{"head_dim": 64, "vocab_size": 16384, "qk_norm": false, "tie_embeddings": false, "init_mimetic": 0.5, "warmup_steps": 200, "schedule": "wsd", "final_lr_fraction": 0.0, "batch_tokens": 131072, "dataset": "wikipedia_en"}
MLP neurons of a small language model. Each row is named by its layer, matrix (gate and up: input weights) and neuron, and shows model dimensions 186-249. Each number is 128 + 32 x the weight over its row's rms, rounded and kept within 0 to 255. A neuron's up and down rows have the sign that makes its largest values positive.
A block is one neuron, or neurons of one layer that tend to fire together. After each block is what it responds to, as a language model described it from the Wikipedia text at the highest values.

L3.gate184 [131 116 100 139 134 180 123 117  36  94 163 172 111 150 116 157 137 103 107  96 114  87 141 155 111  98  89 135 164 123 132 140 123 114 135 129 106  94 106 113 153 172  88 139 123  78 124 107 123 168 193  73 142 143  70  56 167  79 114 154 126 128  81 111]
L3.up184 [144 114 127  35  61 154 153 247 112 135 124 114 164 180 185  99 138  97 136 121 150 137 113 124 121  82 139 163 123  70 178  60 122 159  69 171 170 181 158 182 154  95 125  82 136 137 115 132 169  95 150 100 109 115 110 118 110 186 115 136 149  99  99  77]
Responds to: Coordinating conjunction in pairs

L4.gate19 [146 197 123 193 122 125 112 132 167 140 112 198 148 128 117 163 124 169 155  79 116 145 159 107 138 109 149 158 132 132  92 199 180 156 100 170 125 152  81  84 132 118 136 178 111 165 149 175 188 109 126 115 132  70 133  78 163 160 171 139 108  95 148 210]
L4.up19 [137 175 120 142 135 139 111 109 143 143 124 143 131 140  89 129 143 172  99 159 192 140 101 131 103 128 148 139 133 179 118 112  62 110 132 145 176 153  85 129 134 108 157 128  84 137  99  87 153 132 110 158 151 127 137 125 160 162 147 118 113 120 122 135]
L4.gate35 [109 133  76 101  93 153 126  90 132 137  92   0 202 123 175 122 152 160 122  99  97 159 184 141 122 100 143 106 153 146 159 133 180 158 149 121 106  71 105 142  76 160  93 162 118 129 105 137 189 171 186 116 163 159 198 195 174 121  57 136 132 104 137 143]
L4.up35 [128 180 115 116  75 165 135  97 136 129 134 145 127 160 172 122 131 116 165 115 109 120 131  73  88 152 158 107 184 184 101 127 177 119  88 148 122 116 113 146 161 109 174 144 146 123 106  86  84 149 117  59 157 136 138 145 148 173  96 105 135 127 186 174]
L4.gate118 [145 163 118 171  99 171 161 145 113  48 168  68  99 158 159  89 155 125 145  78 155 118 107  93 127 116 173 135  77 110 149 103 102 170 139 134 101 122 146 109 115 122 122 116 125 154 143 139 159 100 114 114 153 166 124 153  54 157 130 152  80 101 160 101]
L4.up118 [148 123 106 127 116 113 178 125 100  44 196 124 145  87 192 122 133 134 128  89  91 187 102 135  98  94 124 136 135 157 135  78 123  95 215 134 120  96 132 110  85 158 122 187 128 121 128 134  84 116 117  90 126  93 166 130  93 141  99 103 111 110 155 146]
L4.gate130 [143 117 139 151 141  98 118 101 104 101  51 165 141 121 140 177  99  67 109  51 140 144 133 165 128 141 159 175 205 147 160 133  81  71 125 143 118 138 125 133 133 104 138 149 120  78 102 155 112  74 118 151 149 202  88  94 133 140 101 110 120 107 109 134]
L4.up130 [ 97 188 133 173 127  86 102 106 172 186 111 113  90 113 190 141  94  74 162  78 181 143 141 156 150 122  73 128 158  98  90 118 117 138 132 132  86 113 116 107 127  98  94 135 132 154 142  71 137 128 145 145 173 190 128 149  90 134 126 121 116 163 108 121]
L4.gate160 [163  93 138 145 131 112  66  49 127 128  77  98 178  97 175 140  84 122  97 128 112 143 124 140 133 167 118 198 177 100 104 174 128 146  92 184 107 167 102 118 136 113 146  96  98 123 140 156 125 171 168 105 128 162 163  85 109 147 129 157  80 185  85  89]
L4.up160 [ 65 135 108  90 144 168 157 157 106 139 123 110 116 117 136 164  76 114 173 128  94 184  92  48 126  95  64 126 179 107 145 115 101 165 124 135 144 105 107 212 192 114 173  95 143 104 125 129 147  96  96  79 135 119 151 134 132 151 126 139  96  86  92 104]
L4.gate186 [110 124 144 130 230 133  92  96 157 116 132 154 152  93 161 127 114 171 152 122 176 122 133 106 130 149  84 126 137 118 143 146 166 162 116 103 149 149 126 178 163 170 121 159 113 148 111 185  92 165 178 114 115 162 109  99 163 167 156 186 118  89 149 128]
L4.up186 [103 183  96 189 156  66 137  56 158 122 145 162 179 108 123 132 116 119 100 113 161 167 134 101 107 128 137 131 151 120 136 105 177 165  96 117 109 100 154 166  83 155 143  61 153 100 167 121 139 163 174 168 169 110 153 128 159 124 122 204 116  99  91 177]
L4.gate201 [116 144 118 125 117 150  98 101 143 120 141 189 142  73 128  91  90  88 133  97 192  90 141 178 114 104 198 138 104 120 158 163 103 111  86  99 105 166  74 151  54 182 141 127 145 127 197 131 182  94 122  78 133 115 120 127 162 163 119 140 113 144 101 105]
L4.up201 [128  67 118 137  57 149 120 138 115 101 132 107 173  92 144 104 140  73  88 118 199 166 134 193 154 129 146 106 101 118 116 164 157 152 161  94  75 111 173 122  91 126 149 106 176  75 104 191  82 171 115 100 127  92 175 118 105 149  68 100 112 159 155 131]
L4.gate586 [ 53 111  84 156  91 138 119 122 131 127 103 159 179  69 176 168 100  66 148  83 145 137 113 104  87 160  92  96 142 137 194 155 140 120 132 132 131 102  95 148 148 146 171 147 124 142 122 113 110 133 101 129 114  97 184  80 114 120  88 163 149 165 115 156]
L4.up586 [130  93 116 194 120  99  80 109  90 110  74 113 140 132 122 126  86 114 118 105 137  61  81 141 117 154 159 133 131 146 127 127 187 148 147  99 113  93  90 110  74  91  93  73 176 161 137  74 137 102 172  97 136  83 178  73 139  66 152 182 142 148 102 171]
Responds to: Section heading closers

L6.gate417 [110 128 199 134 125 193 148 159 140 100  86  98 107 138 112  79  56  95 168  96 117  96 147 158 113  99  78 121 152 120 168 140 182 165 132 109 124 108 103 167 118 147 130  55 117  79 167 151 124 193 116 129 151 122 147 156 171 157 149  91 150 133 172 101]
L6.up417 [118 159 147 151  93 131  43 115 135  56 197 135 143 183 121 128 124 137 167 129 142 120  67  87 137 124 104 114 211  94 106  27 116 163 111 100 149  98 143 137 140 140 155 167 148 172 128 111 169 119 124  97 185 161 178 126 130  91 149 111 146 123 151 165]
L6.gate475 [ 86 138  66  84 110 132 100  86 123 170 167 109 128 136  85 130 101 126 115  92 122 152 117 158  81 138 121 116 110 123 106 122 117 125 201 128  92  82  82 149  66 110 109 140 108 130 142  63 148 109 125 114  85 148 153 134 136 105 105 176 181 190 138 120]
L6.up475 [130 123 124 148 116 106 130 170 137 180 101  85 180  91 131  70 190 155 150 146 180 109 153 137 136  81  77 143 146 100 119 118 113 106 120 155 116 105  88 143 143 100 135  65 146  47 128 145 162 117  95 116 116 155 172 135  95 155 160 174 164 142 122 135]
L6.gate480 [169 141 110 134 175 120 129 122 135 156  93 122 158 142  83 108  74 130  59 147 158 152 119 190 147 116 195 217 151 191 163 133  68 101 238 140 150 172 120 107 185 127 147 146 140 145 192 104 163  72  99 172 126 130  88  74  75 192 162 131 127 101 136 135]
L6.up480 [160 147 132 154 139 138 158 101 131 110 124 134 156 141 112  89 106 151 137  96 136 106  73 147 163 135 140 153 197 139 133 129 108 109 114 107 135 132 162 137 158 149 129  96  63 106 187 110 141 139  98 124 136 162 136  63 126 133 130 165 179 133 162 125]
L6.gate526 [122 152 119 178 180 116 122 143 169 142 122 105 113 174 148 130  74 131  71  96 123 171 102 123 114  83 196 133 107 144 146 114 104  90 103 137 155 118 143  90 121 141 144 121 110 173 156 158 149 117 195 129 153 155 138  74 198 125 140 101  83 162 171 185]
L6.up526 [119 134  80 136 102 116 130 110 174 139 100 119 132 175 160 150  40  51 165 136 156 104 133 190 122 127 136 170 170 123 137 146 106 126 180 114 138 141 133 189 161 111 137 117 176 162 156 150 122 128 161 137 101 118 114 119  70 117 145 156 181 100  85 160]
L6.gate540 [128 160 151 119 168 150 109 183 148 123 147 124 136 168 112  70  96 138 117 141 151 148 160 133 162 136 151 128 190 115 176 103 195 135  92 148  99 115  79 113 105 150 147 163  78 113 149  95 156 118 124 119  44 108 121 135 116 169 124 137 168 168 134 161]
L6.up540 [132 152 147 146  47 159 131 148 139 152 140  93 133 110 138 112 119  72 173 162 132 131 126 150 119  94 151 137 149 108  98 103 164 140 132 152 106 101 139 143 106 102 162  56 115 161 197 124 132 126 151 127 188 117  97 129 138 148 168 155 141 128 191 153]
L6.gate576 [109  78 142 104  92 175 159 114 103 103 115 182 140 138 114 163 139 210 146  67 123  93  72 105  93 115 137 160 115  92  95 113 113 121 145 166 142 145 151  82 188 146  89 109 156 114 218 148 131  97 165 146 118 130  46 136 135 131 143 138 157 170 156 149]
L6.up576 [151 116 138 132 174 201  84 136 166 176 157 105  98 115 108 128 196  90  57 156 138 143  18 116 161 121 150 119 118 124 163 139 165 147 155 144 156 106  99 129 112 115 148 139 120 125 141 140 132  93  99 186 110 107 142  70 168  77 150 132 142 171 121 167]
L6.gate642 [105 144 147 138 134 121 135 104 170 176 124  75 131 121  88 108 120 108 116 103 171 136 167 126 129 121  70 123 106 160 108 195  85 147 118 113 153 107 101  76  82 161 177 114 118  91 205 102 135 167 157 150  87 111 144 139 123 135  60 187  99 112  97 177]
L6.up642 [ 83 138 181 102 154  89 107 185 147 140 119 152 145 149 137 118  67 118 182 158 102  96 145 155 134 157 146 135 156 127 149 162  82 164 107 128 150 130 142 154  29 131 131 139 127  75  95  85 177 116 133  80 156 132 157 154 191 201 105 170 143  71 124 101]
L6.gate672 [180 156 110  98 138 108 146 104 149 153 130 112 173 131  79  89 143  70 136 175  93 136  66 127 133 158 100 137 120 182 165 171 119 160 150 108 128 141 138 134 183 147 116 138 120  71 158 158 136 107 100  95  99 117 125 143 125 119 101 124 102 109 130 116]
L6.up672 [127 115 198 197 156 124 139 115 133 107 105 122 158 159 140 154 122 100 168 172  57 152 102 124 146  99 151 130  92 121 133 150 145  96 119 201 114  78 156 181 178  85 116 157 170  61 163 140 123 132  86  55  64  92 147 149  42 128 113 164  75  72 127  85]
Responds to: Closing heading markers

L6.gate54 [156 115 143 102 163 129 165 119 121 159  87 159 138 179 130 111 121 104 133 107 137 168 111 138  93 150 119 170 165 159 163 133 101 139 148 107 139 117 118 108  89 125 127 106 157 178 103 100 138 194 200 135  91 148 143  76 162 148  83 127 188 147 110 101]
L6.up54 [153 136 161 174 113 143 120 165 124 135 140 146  70 156  86 127 167 142 184  98  80 144 118 106 102 156 132 128 123 138 160 184 132 150 128  98 103 118  71 111 193 143 110 132 127 200 133 171 128 100 187 170  94  81 115 113 144 148  82  72 197  95 147 158]
L6.gate192 [130 119 165 122 136 189 116 116 114  98  96  78 120 106 164 114 120 106 126  99 135 131 136 128 121  89 145 176 173 178 161 120 135 166 134 129 128 177  71 158 121 152 126 169  97 146 119  85 132 121 142  90 152 165 115 153 134 122 147 145 132  83 155  88]
L6.up192 [ 99 144 105 163 145 160 188 134 100  76 118 147 116 132 183 124 135 128 179 125 129 132 149 104  70  67 141 137 143 120  34  87 178 149 126 215 116 146 139 151 175 156 159 105  53 116  48 107 120 126 127 113 158  89 161 119 167 151  90 121 114  67 115 126]
L6.gate272 [104 141 149  55 151 104 147 151  89  86 188  83 102 122 146  80  94 152 121 143  91 165 163 155  62 104  91 147  68 160 175 129 110 102 169 125 168  91  91 196 172  96 137 184 139 111 119 140 130 125 138 151 150 112 192 176  71 200 140 111 129  92  82 164]
L6.up272 [104 106 173 125 125 146 140  52 126 124 124 106  90  81 146 163 136  92 163 112 168  92  80 103 108 155 119 128 170 195 142  95 133 183 195  86 150 120  93 145 145 166 150 134  52 133  99 113  80 152  98 133 164 111 157 116 148  61 122 129 174 139 113 148]
L6.gate472 [109 166 112 132 102 131 117  88 147 143  79 120  92 103 117  72 120  79 131 154 100 148 146 169 145  90 106 140 151 130 152 139 166 103 107 148 121 157 145 169 134 156 137 174 158 117 137 166 132  65 115  92 121 159  55  80 123  98 173 114 148 147 129 117]
L6.up472 [102 113 140 154  62 118 127 170 136 136 113  66 165 212 130 158 150 168 164 129 107  93 129 139 156  98 173 101 114 135  83 136 170 171 156 140 121  70 127 108 105 119 138 187  97  94 116 124 116 130 147  98  91  92 130  99 103 168 168  65 131 108 138  89]
L6.gate547 [184  42 135 118  79 143 130 139 169  80 174 109 179 156 108 179  92  95 103 122  81 119 148 128  60 164 187 105 155 136 149 138  91 120 147 126  91 132 127 172 120 149 129  75 130 142 126 140 148 130 117 167 125  77  54 105  71 138 114 144  66 150 129 105]
L6.up547 [104 170 136 166 128 117 157  68 125 138 144 129 106 137  84 125 138 117 167 135 152 130 106 134 150 126  90  83  68  91 101  96 158 193 118  72  51  87 131 122 174 148 165 235  93 150 135 169 137 130  86 120 139 100 114 105 161 105  60 112  92 159  93 116]
L6.gate550 [123 114 100 127 103 116 165 148 162 148  72 148  74 148 132  81  93 139 143 128 108 130 143 125 119 148 153 144 150 175 133 114  75 139 129 140 128 171 171 102 147 115  95 119 154 143 124 118 141 120  94 121 119 150  60  95  95 142 152 171 154 164 215  97]
L6.up550 [110 138 121 130 109 135 113 134 141 108 131 101  85 167 128 146  92 177  99 158 154  66 140 101  95 118 186 140 166 109 125 112 172  72 116 118  95 144 163 144 121 114 142 112 142 149 141 109  26  85 160 112 118 107 135  70  92 124 151 148 126  92 129 141]
L6.gate569 [134  80 106 180 167 118 130 115 134  86 142  89 139  75 182 142 107 117 109  97 113 128 174 155 141 174 124 153 177 121 108 141 141 202 139 187 103 169 143 168 126 118 122 127 100 140  93 159 137 195 145 141 100 108 158  94 167 138 129 193 195 172  77 129]
L6.up569 [129  46 117 190 133 125 114 154 140 139 208 183 112 133 143 153 108  78 120  50 141  90 159 150 126 149  99  91 185  74 144  76 141 133 145 174  24  97  69 140 233 106  91 132  80 158  92 101  56 119  81  94 133 131 182 156 185 145 149 123 150 130 109  93]
L6.gate574 [ 99 124 142  99 219 155 141 108 120 132 182 143  88 125 118 116  77  56 162 175 142 178 131 147 159 178 158 161 160 136 148 120 145 108 125 112 160  97  83 114 127 154 135 129 120  75 121 127 128 106 139 110 178  92 141 114  88 139 132 156  96  99 163 113]
L6.up574 [176 137 120  78 133 114 185 110 118 145 152 137 116 158  86 103 131 116 161 107 127 106 172 175  82 134 118 142 126 188 127 179 113  94 100 130 108  79 149  69  79 162 118 177 177 185 158 141  48 118 111  99 115 169 144  94 143 218 121 110 141  81 130  53]
Responds to: Clause-continuing conjunctions

L4.gate30 [159 122  93 118 143 190  93 133  66 123 173 125 144 136 139  89 220 134 123 126 109 142 111  78 136 108 105 199  81 138 104 117 153 164  99 108 132 146 122 100 127 125 128  84 159 133 171  95 131 125  58 118 170 110 189 108 126 116 142 165  93 159 154 168]
L4.up30 [146  93 101  61 184 113 124 168 102 166 119 123 107  97 129  93 129 124  78 134 132 163 113 111 126 117 104 184  92 221 129  81  99 127 134 117 137 132 132 139 147 111 114 156 120 171  96 132  95 105 117  64 101 125 122 142 115 141 133 109 164  97 137 140]
L4.gate164 [114 112 143 148 141 103 107 179 130 117 115  68 154 138 208 137 149 173  83 115 120 110 137 124  87  79 137 139  83 122  95  73 106 143 144 179 153 177 108  97 106 177 148 120  66 127  90 119  39 152 127 119 128 142 137 134  91 191 219  98 127 150 119 120]
L4.up164 [101 106 115 133 107 163  94 132 148  75  76 112 162 113 120 138 136 141 175  90 145  78  82 111 119 178 135 165 148 130 193 119 174 173 111 117 166 183 131 158 107 162 123 198 108  85 169 116 124  69 118 129 149  86 117 131 163 162  83 121 157 123 132 150]
L4.gate165 [ 92 114 123 122 143 161 129 137 136 149 117 132 141  99  93 132  94 105 131 145 231 105  98 134  66  86 188 128 173 180 112 170 149 148  93 120 142 155  99 127 140  43 121 177 113 166  68 143 101 137  82 133 115 136 164 163 113 138 137 127  97 191 125 100]
L4.up165 [158 103 129 133  99  89 139 146 157 105 129 142 151  87 111 125 157 181 193 115 120 149 143 159  75 103 199 152 139 140 161 154 173 148 119 142 151 134 101 173  99 127 148 145 111 113 108 134  83 126 119 151 113 156 151 119 122 129 156 108 103 171 154 132]
L4.gate340 [105 122 159 102 203 142 143 150 106 144 120 123 100 126 103 105  72 112  85 113 147 208 142 137 139 135 112 112 125 106 167  93 175 116  94 146 116 128 122 106 123 145 140 151 154 121  85 174 141 122 108  65 126 142 107 165 110  99 116 195 129 131 179 166]
L4.up340 [126 141 131 136 192 132 169 148 138 110 121  79 129 151 124 135  88 164 125 114  94  96 171 120 143 118 138 160  74 149 153 148 132  73 111 128 166 104 129  91  76 116  81 149 109 124 167 125  83 106 128 138  96 161 132 136  86 181  76 195 139 185 180 135]
L4.gate455 [ 97 110 119 111 130 160  84 100  82 112  99 169 135 116  93  61  97 145 120 116  84 110 186  96 158 123 144 149 168 141 136 127 135 154 155 138 103 139  83 153 143 125  93 125 142 174 134 111 155 133 100 117 175 155 110 210 173 160 165 121 165  97 107 120]
L4.up455 [174  82 177 110 146 174  90 135 144 135 102 106 104 130 128 123 181 138 152 113  93 101 109 109 188  76 136 183 199 100 122 158  74 118 106 138 125  88 142  84 139 124 102 170 124 158 143 142 112 163  78  76 112 138 186 208 172 150 148 120 131  95 113 132]
L4.gate543 [ 86 153  66 132 112 166 173  61 105 169 127 125 107 198 132 129  53  95 139 149 131 115 138 115 114 121 118 210 148  57 102 130 203 131  78 133 167 110 147 159 170  68  84  60 115  64 159 123 109 179 196 135 183 145 167 124 172 108 181 116 160 117 107 147]
L4.up543 [146 123  97 157 116 158 124 101 155 139 165 126 153 177 115 130 138  78 134 100  67 146 152 117 166  84 125 180 201 100 113 163 172 116 159 118 128  92  87 156 102 118  73 129 114 145 138 172  73 116 144 134 136 112 114 198 120 150 200 138  90 104 151 156]
L4.gate552 [157  91 145 149 125 142 171 145 118 117  78  98 140 158 113 169 159 119 176 102 146 100 112 143 114 152 105  74 108 148  64 133 154 137 139  94 107 177 125 163 114 151 127 184 120 116 123 137 127 141 120 101 196  84 146  97 160 134 100 122 154 129 164 147]
L4.up552 [120 103  67 102 167 122 148 189  91  89 147 122  94 148 170  85 135 152 119 117 165 154 148 135 101 129 170 161 149 106 158 139 181 152 101  96 126 121 146 106 124 113 163 156 139  80 148 142 110  86 146 121 137 155 202 113 168 133  79 104 171 115 138 151]
L4.gate611 [165 106 178 153 119 129 119 143 125 165  84 146 154 121 127  96  68 101 167 150  93 143 142 111  74 118 123 191 157 198 131 123  97 154 134 151 118 163 148 162 163 101 171 100 120 144 121  97 117 114 123 148 108 134 119 169 114 120 102 143 122 118  88 110]
L4.up611 [103 112 146 125 178 185  72 130 143 104 131  99 153  85 124  73 137 120 165 110  49 127 140 134  98 121 137 123 152  92 164 140 102 110 150 158 132 144 117 108 116 108 117 175 113 186  75 134 112  80  79 139 102  83 125 203 117 143 106 133 141 119 112 193]
Responds to: Parenthetical after names

L3.gate260 [120 127 162  95 147 146 141  88 196 119 141 124 118 116 101 176 128  92 125 137 109 145 149 144  19 143 114 128 163 148  98 164 171 133 165 145  63 162  77 155 135 131 131 139 137 138 127 102 117 126 111 112 102 159  88 149 144 200 109 121 119 134  44 127]
L3.up260 [136 130 167 169 118 127 165 190 152 133 129 123 135 111 128 136 197 102 121 164 160 187 214  92  48 121 193 117 198 134 138 168 137 132 109 167  95  95  43  69 169  98 163 104 113 136  93 153 132 152 108 154  98 106 144 155 156 175 101 137  98 130 173  93]
Responds to: Opening parentheses and name pieces

L4.gate163 [138 117 126  95 120 161  90 166 111 190 170 142 127 142 181 140  85  63 160 116  95 127 126 162 166  83 138 144 137 182 109 106 124 154 107 106 114 106 132 146 124 125 173 154 172 110 119 113 154 109 139 145  83 132 188 175 174 150 182  84 142  77 122 117]
L4.up163 [138 170  75 131  85 187  79 101  90 188 106  66  82 157 127 143 151 160 163 139 153 138 132 151 149 115  83 147 188 160 192 111 128 117  79  84 139 158 121 149 114 110 187 148 116 166 119 169 130 165 134  78 138 110 142 113 170 141 162  93 113 166 134 130]
L4.gate286 [177  67 136 105 107 121 144 108  60 127 124 138 120 119 106 139  79 132 127 122  94 165 116 101 132 155  74 105  88  95 130  85  98 118 108 128 147 103 190 122 135 161 122 195 181 145 122 128  99 123  51  50 120 134 137 164 142 114  92 146 166  67 166 136]
L4.up286 [137 157 121  95 118 108 172  60 189  41  93 102  96 200 180  62 127 109  91 130 112 124  75 141 124 127  96 110 189  25 170 165 143 151  44  84 124 132 142 193 160 135 119 168  78 116 146 126 108 150 115 158 187  76  91 172 166  84  93 173 119 139 123  90]
L4.gate324 [213  77 105 127 102 187 143 157 132 148 153  98  93 135 142 195 100 140 173 125  75 141  99 107 102 118 168 108 140  94 139  79 131 120  96 125 155 138 199 129 167 120 151 114 147 167  58 134 156 121 141 181 169 107 148 126 136  81 162 103 129  88 111 139]
L4.up324 [142 140 134 101 111 116  78 192  93 141  80 143 143 159 134 205 140  43 122 151 146 154 149 103 106 103  59 180  99 131  78 177 167 133  88 124 100 160 170 133 120 136 116 102 146 108 151 174  91 126 108 190  85 148 107 131 104  78 128 118 171 133 137  83]
L4.gate473 [107 123 225 177  54  70 155 115 111 173 115 170 133 175  95 157 120 143 127 142 131 126 164  88  64 114  71 103 103 174  98 146 109 111 130 170  67 120 115 115  98 148 131 109 190 136 162 101 116 153 136 124 119 133 148  60  98 127  70 102  92 102 180 118]
L4.up473 [115 120 160 146  69 112 115  99 101 150 201 131 148 128 144 128 137 109  88 154  96  81 118 125  85 121  67  89 122 136 107 111  95  99 143 101  86 106 169 142 200 174 160  89 160 119 139 108 149  94 118 172 191 156  88  71 170 122  97  93  83 120 142  84]
L4.gate545 [109 123 123 117 151 118 151 131  84  94 152 137  92 166 175 156  86 156 119 104 110 116  42 152 123 145 162  76 148 128 148 182  71  80  84 220 113  72 153 101 132 173 119 124 119 147 103  97 140 197 155 167 130  93 143  88 100 129 130 142 168 160  89 157]
L4.up545 [173 153 150 142 118 138 103 161 123  73 109 115 124 185  81 130 126  96 100 126 103 107  84  84 111 149 167  79 166 104 138 137 137 131 164  99 116 107 166  91 104 153 118 129 201 121 164  91 151 104 119 102 138 110 102 141  79 131  95  96 120 124 118 137]
L4.gate560 [137 155 142 107 129 127 115 118 108  96 144 133 171 177 122 142  88  90 174 111  69 155  93 180 158 126 128 182  99  67 157  85 151 137 148 112 121 121 145  88  92  93 143 112 169 123 153 178 110 181 135 118 157 101 155 125  50 117 136 105 131 151  93 112]
L4.up560 [153 122  94 120  94 100 161 138 119 151 117 141 113 102 153 139 144 157 168 148 134 115 126 122 133  76  96 174 100  97 159 133 100  91 118 104 126 162 111 177 104 146 164 143 231 121  82 186  67 153  97 130 182 122 151 107 118 122 111 134 115 160 118 130]
L4.gate617 [118 105 164  58  59 151 130  99 123 152 138  65  85 165  92 143 142 182  68 171  82 133 122  82  84  86 112 142 162 160 122 114 175 134 111 107 130 150 102 152 148  43 117  95 155 144 121 158  61 131  93 118 107 112 140  82 173 152 128 139 168 102 127  85]
L4.up617 [122 109 138  85 109 149 111  82 111 163 127  60 100 184 143 139 116 124 169  88  95 145 102  99  89 152  91 155 117 130 188  99 199 191 124 127 183 143  79 150 106 141 189 107 176 169 143 190  75 147  69 112 192 151  77  62 125 207 143 154 233 112 170  85]
L4.gate681 [162 139 112 160  94 144 131 128  82 118 109 143  99 159 116 119 100 177 136  97 126 162  83 128 148 165 114  56  89  88 124  70 122 140 145 169 109 117 106 159 112 132  82 122 135 136  97 182 130 128 131 155 189 116 168 116 160 179 120 159 169 176 156 162]
L4.up681 [124 139 118  76 157 146  52 149 127 154 153 136 135 160 158 116 132 174 172 114 115 100 164 131 113 122  94 124 135  79 104 125 104 132 148 135 129 149 199  52 132 172 122  99 151 185 168 109  80 135 114 100 146 139 105 148 101 189 151  93  93 124  65 147]
Responds to: Coordinating conjunctions between pairs

L3.gate29 [137 148 109  88 140 104 153 142 145  84  58 112 166 116 127  89 129 154 108 190 162 133 104 106  24 156 153 120 110  84  88  89  98 106  79  84  95 143  60 102 162 142 137  95 134 102 152 148  95 171 135 158 215  98 122  89  61  92 101 174 161 117 118  78]
L3.up29 [125  85  93 117 117 109 116  86 133 158 121 136 173 117 161  49 116 123 131 150 153 188 117 190 138  96  98 138 180 126 154  87 160  88 157 120 136 117 116 150  77 141  93  91 157 136 125 160 126 138 107 138  44 111 136 154 160 138 123 114 124 127 144 120]
Responds to: Section heading closers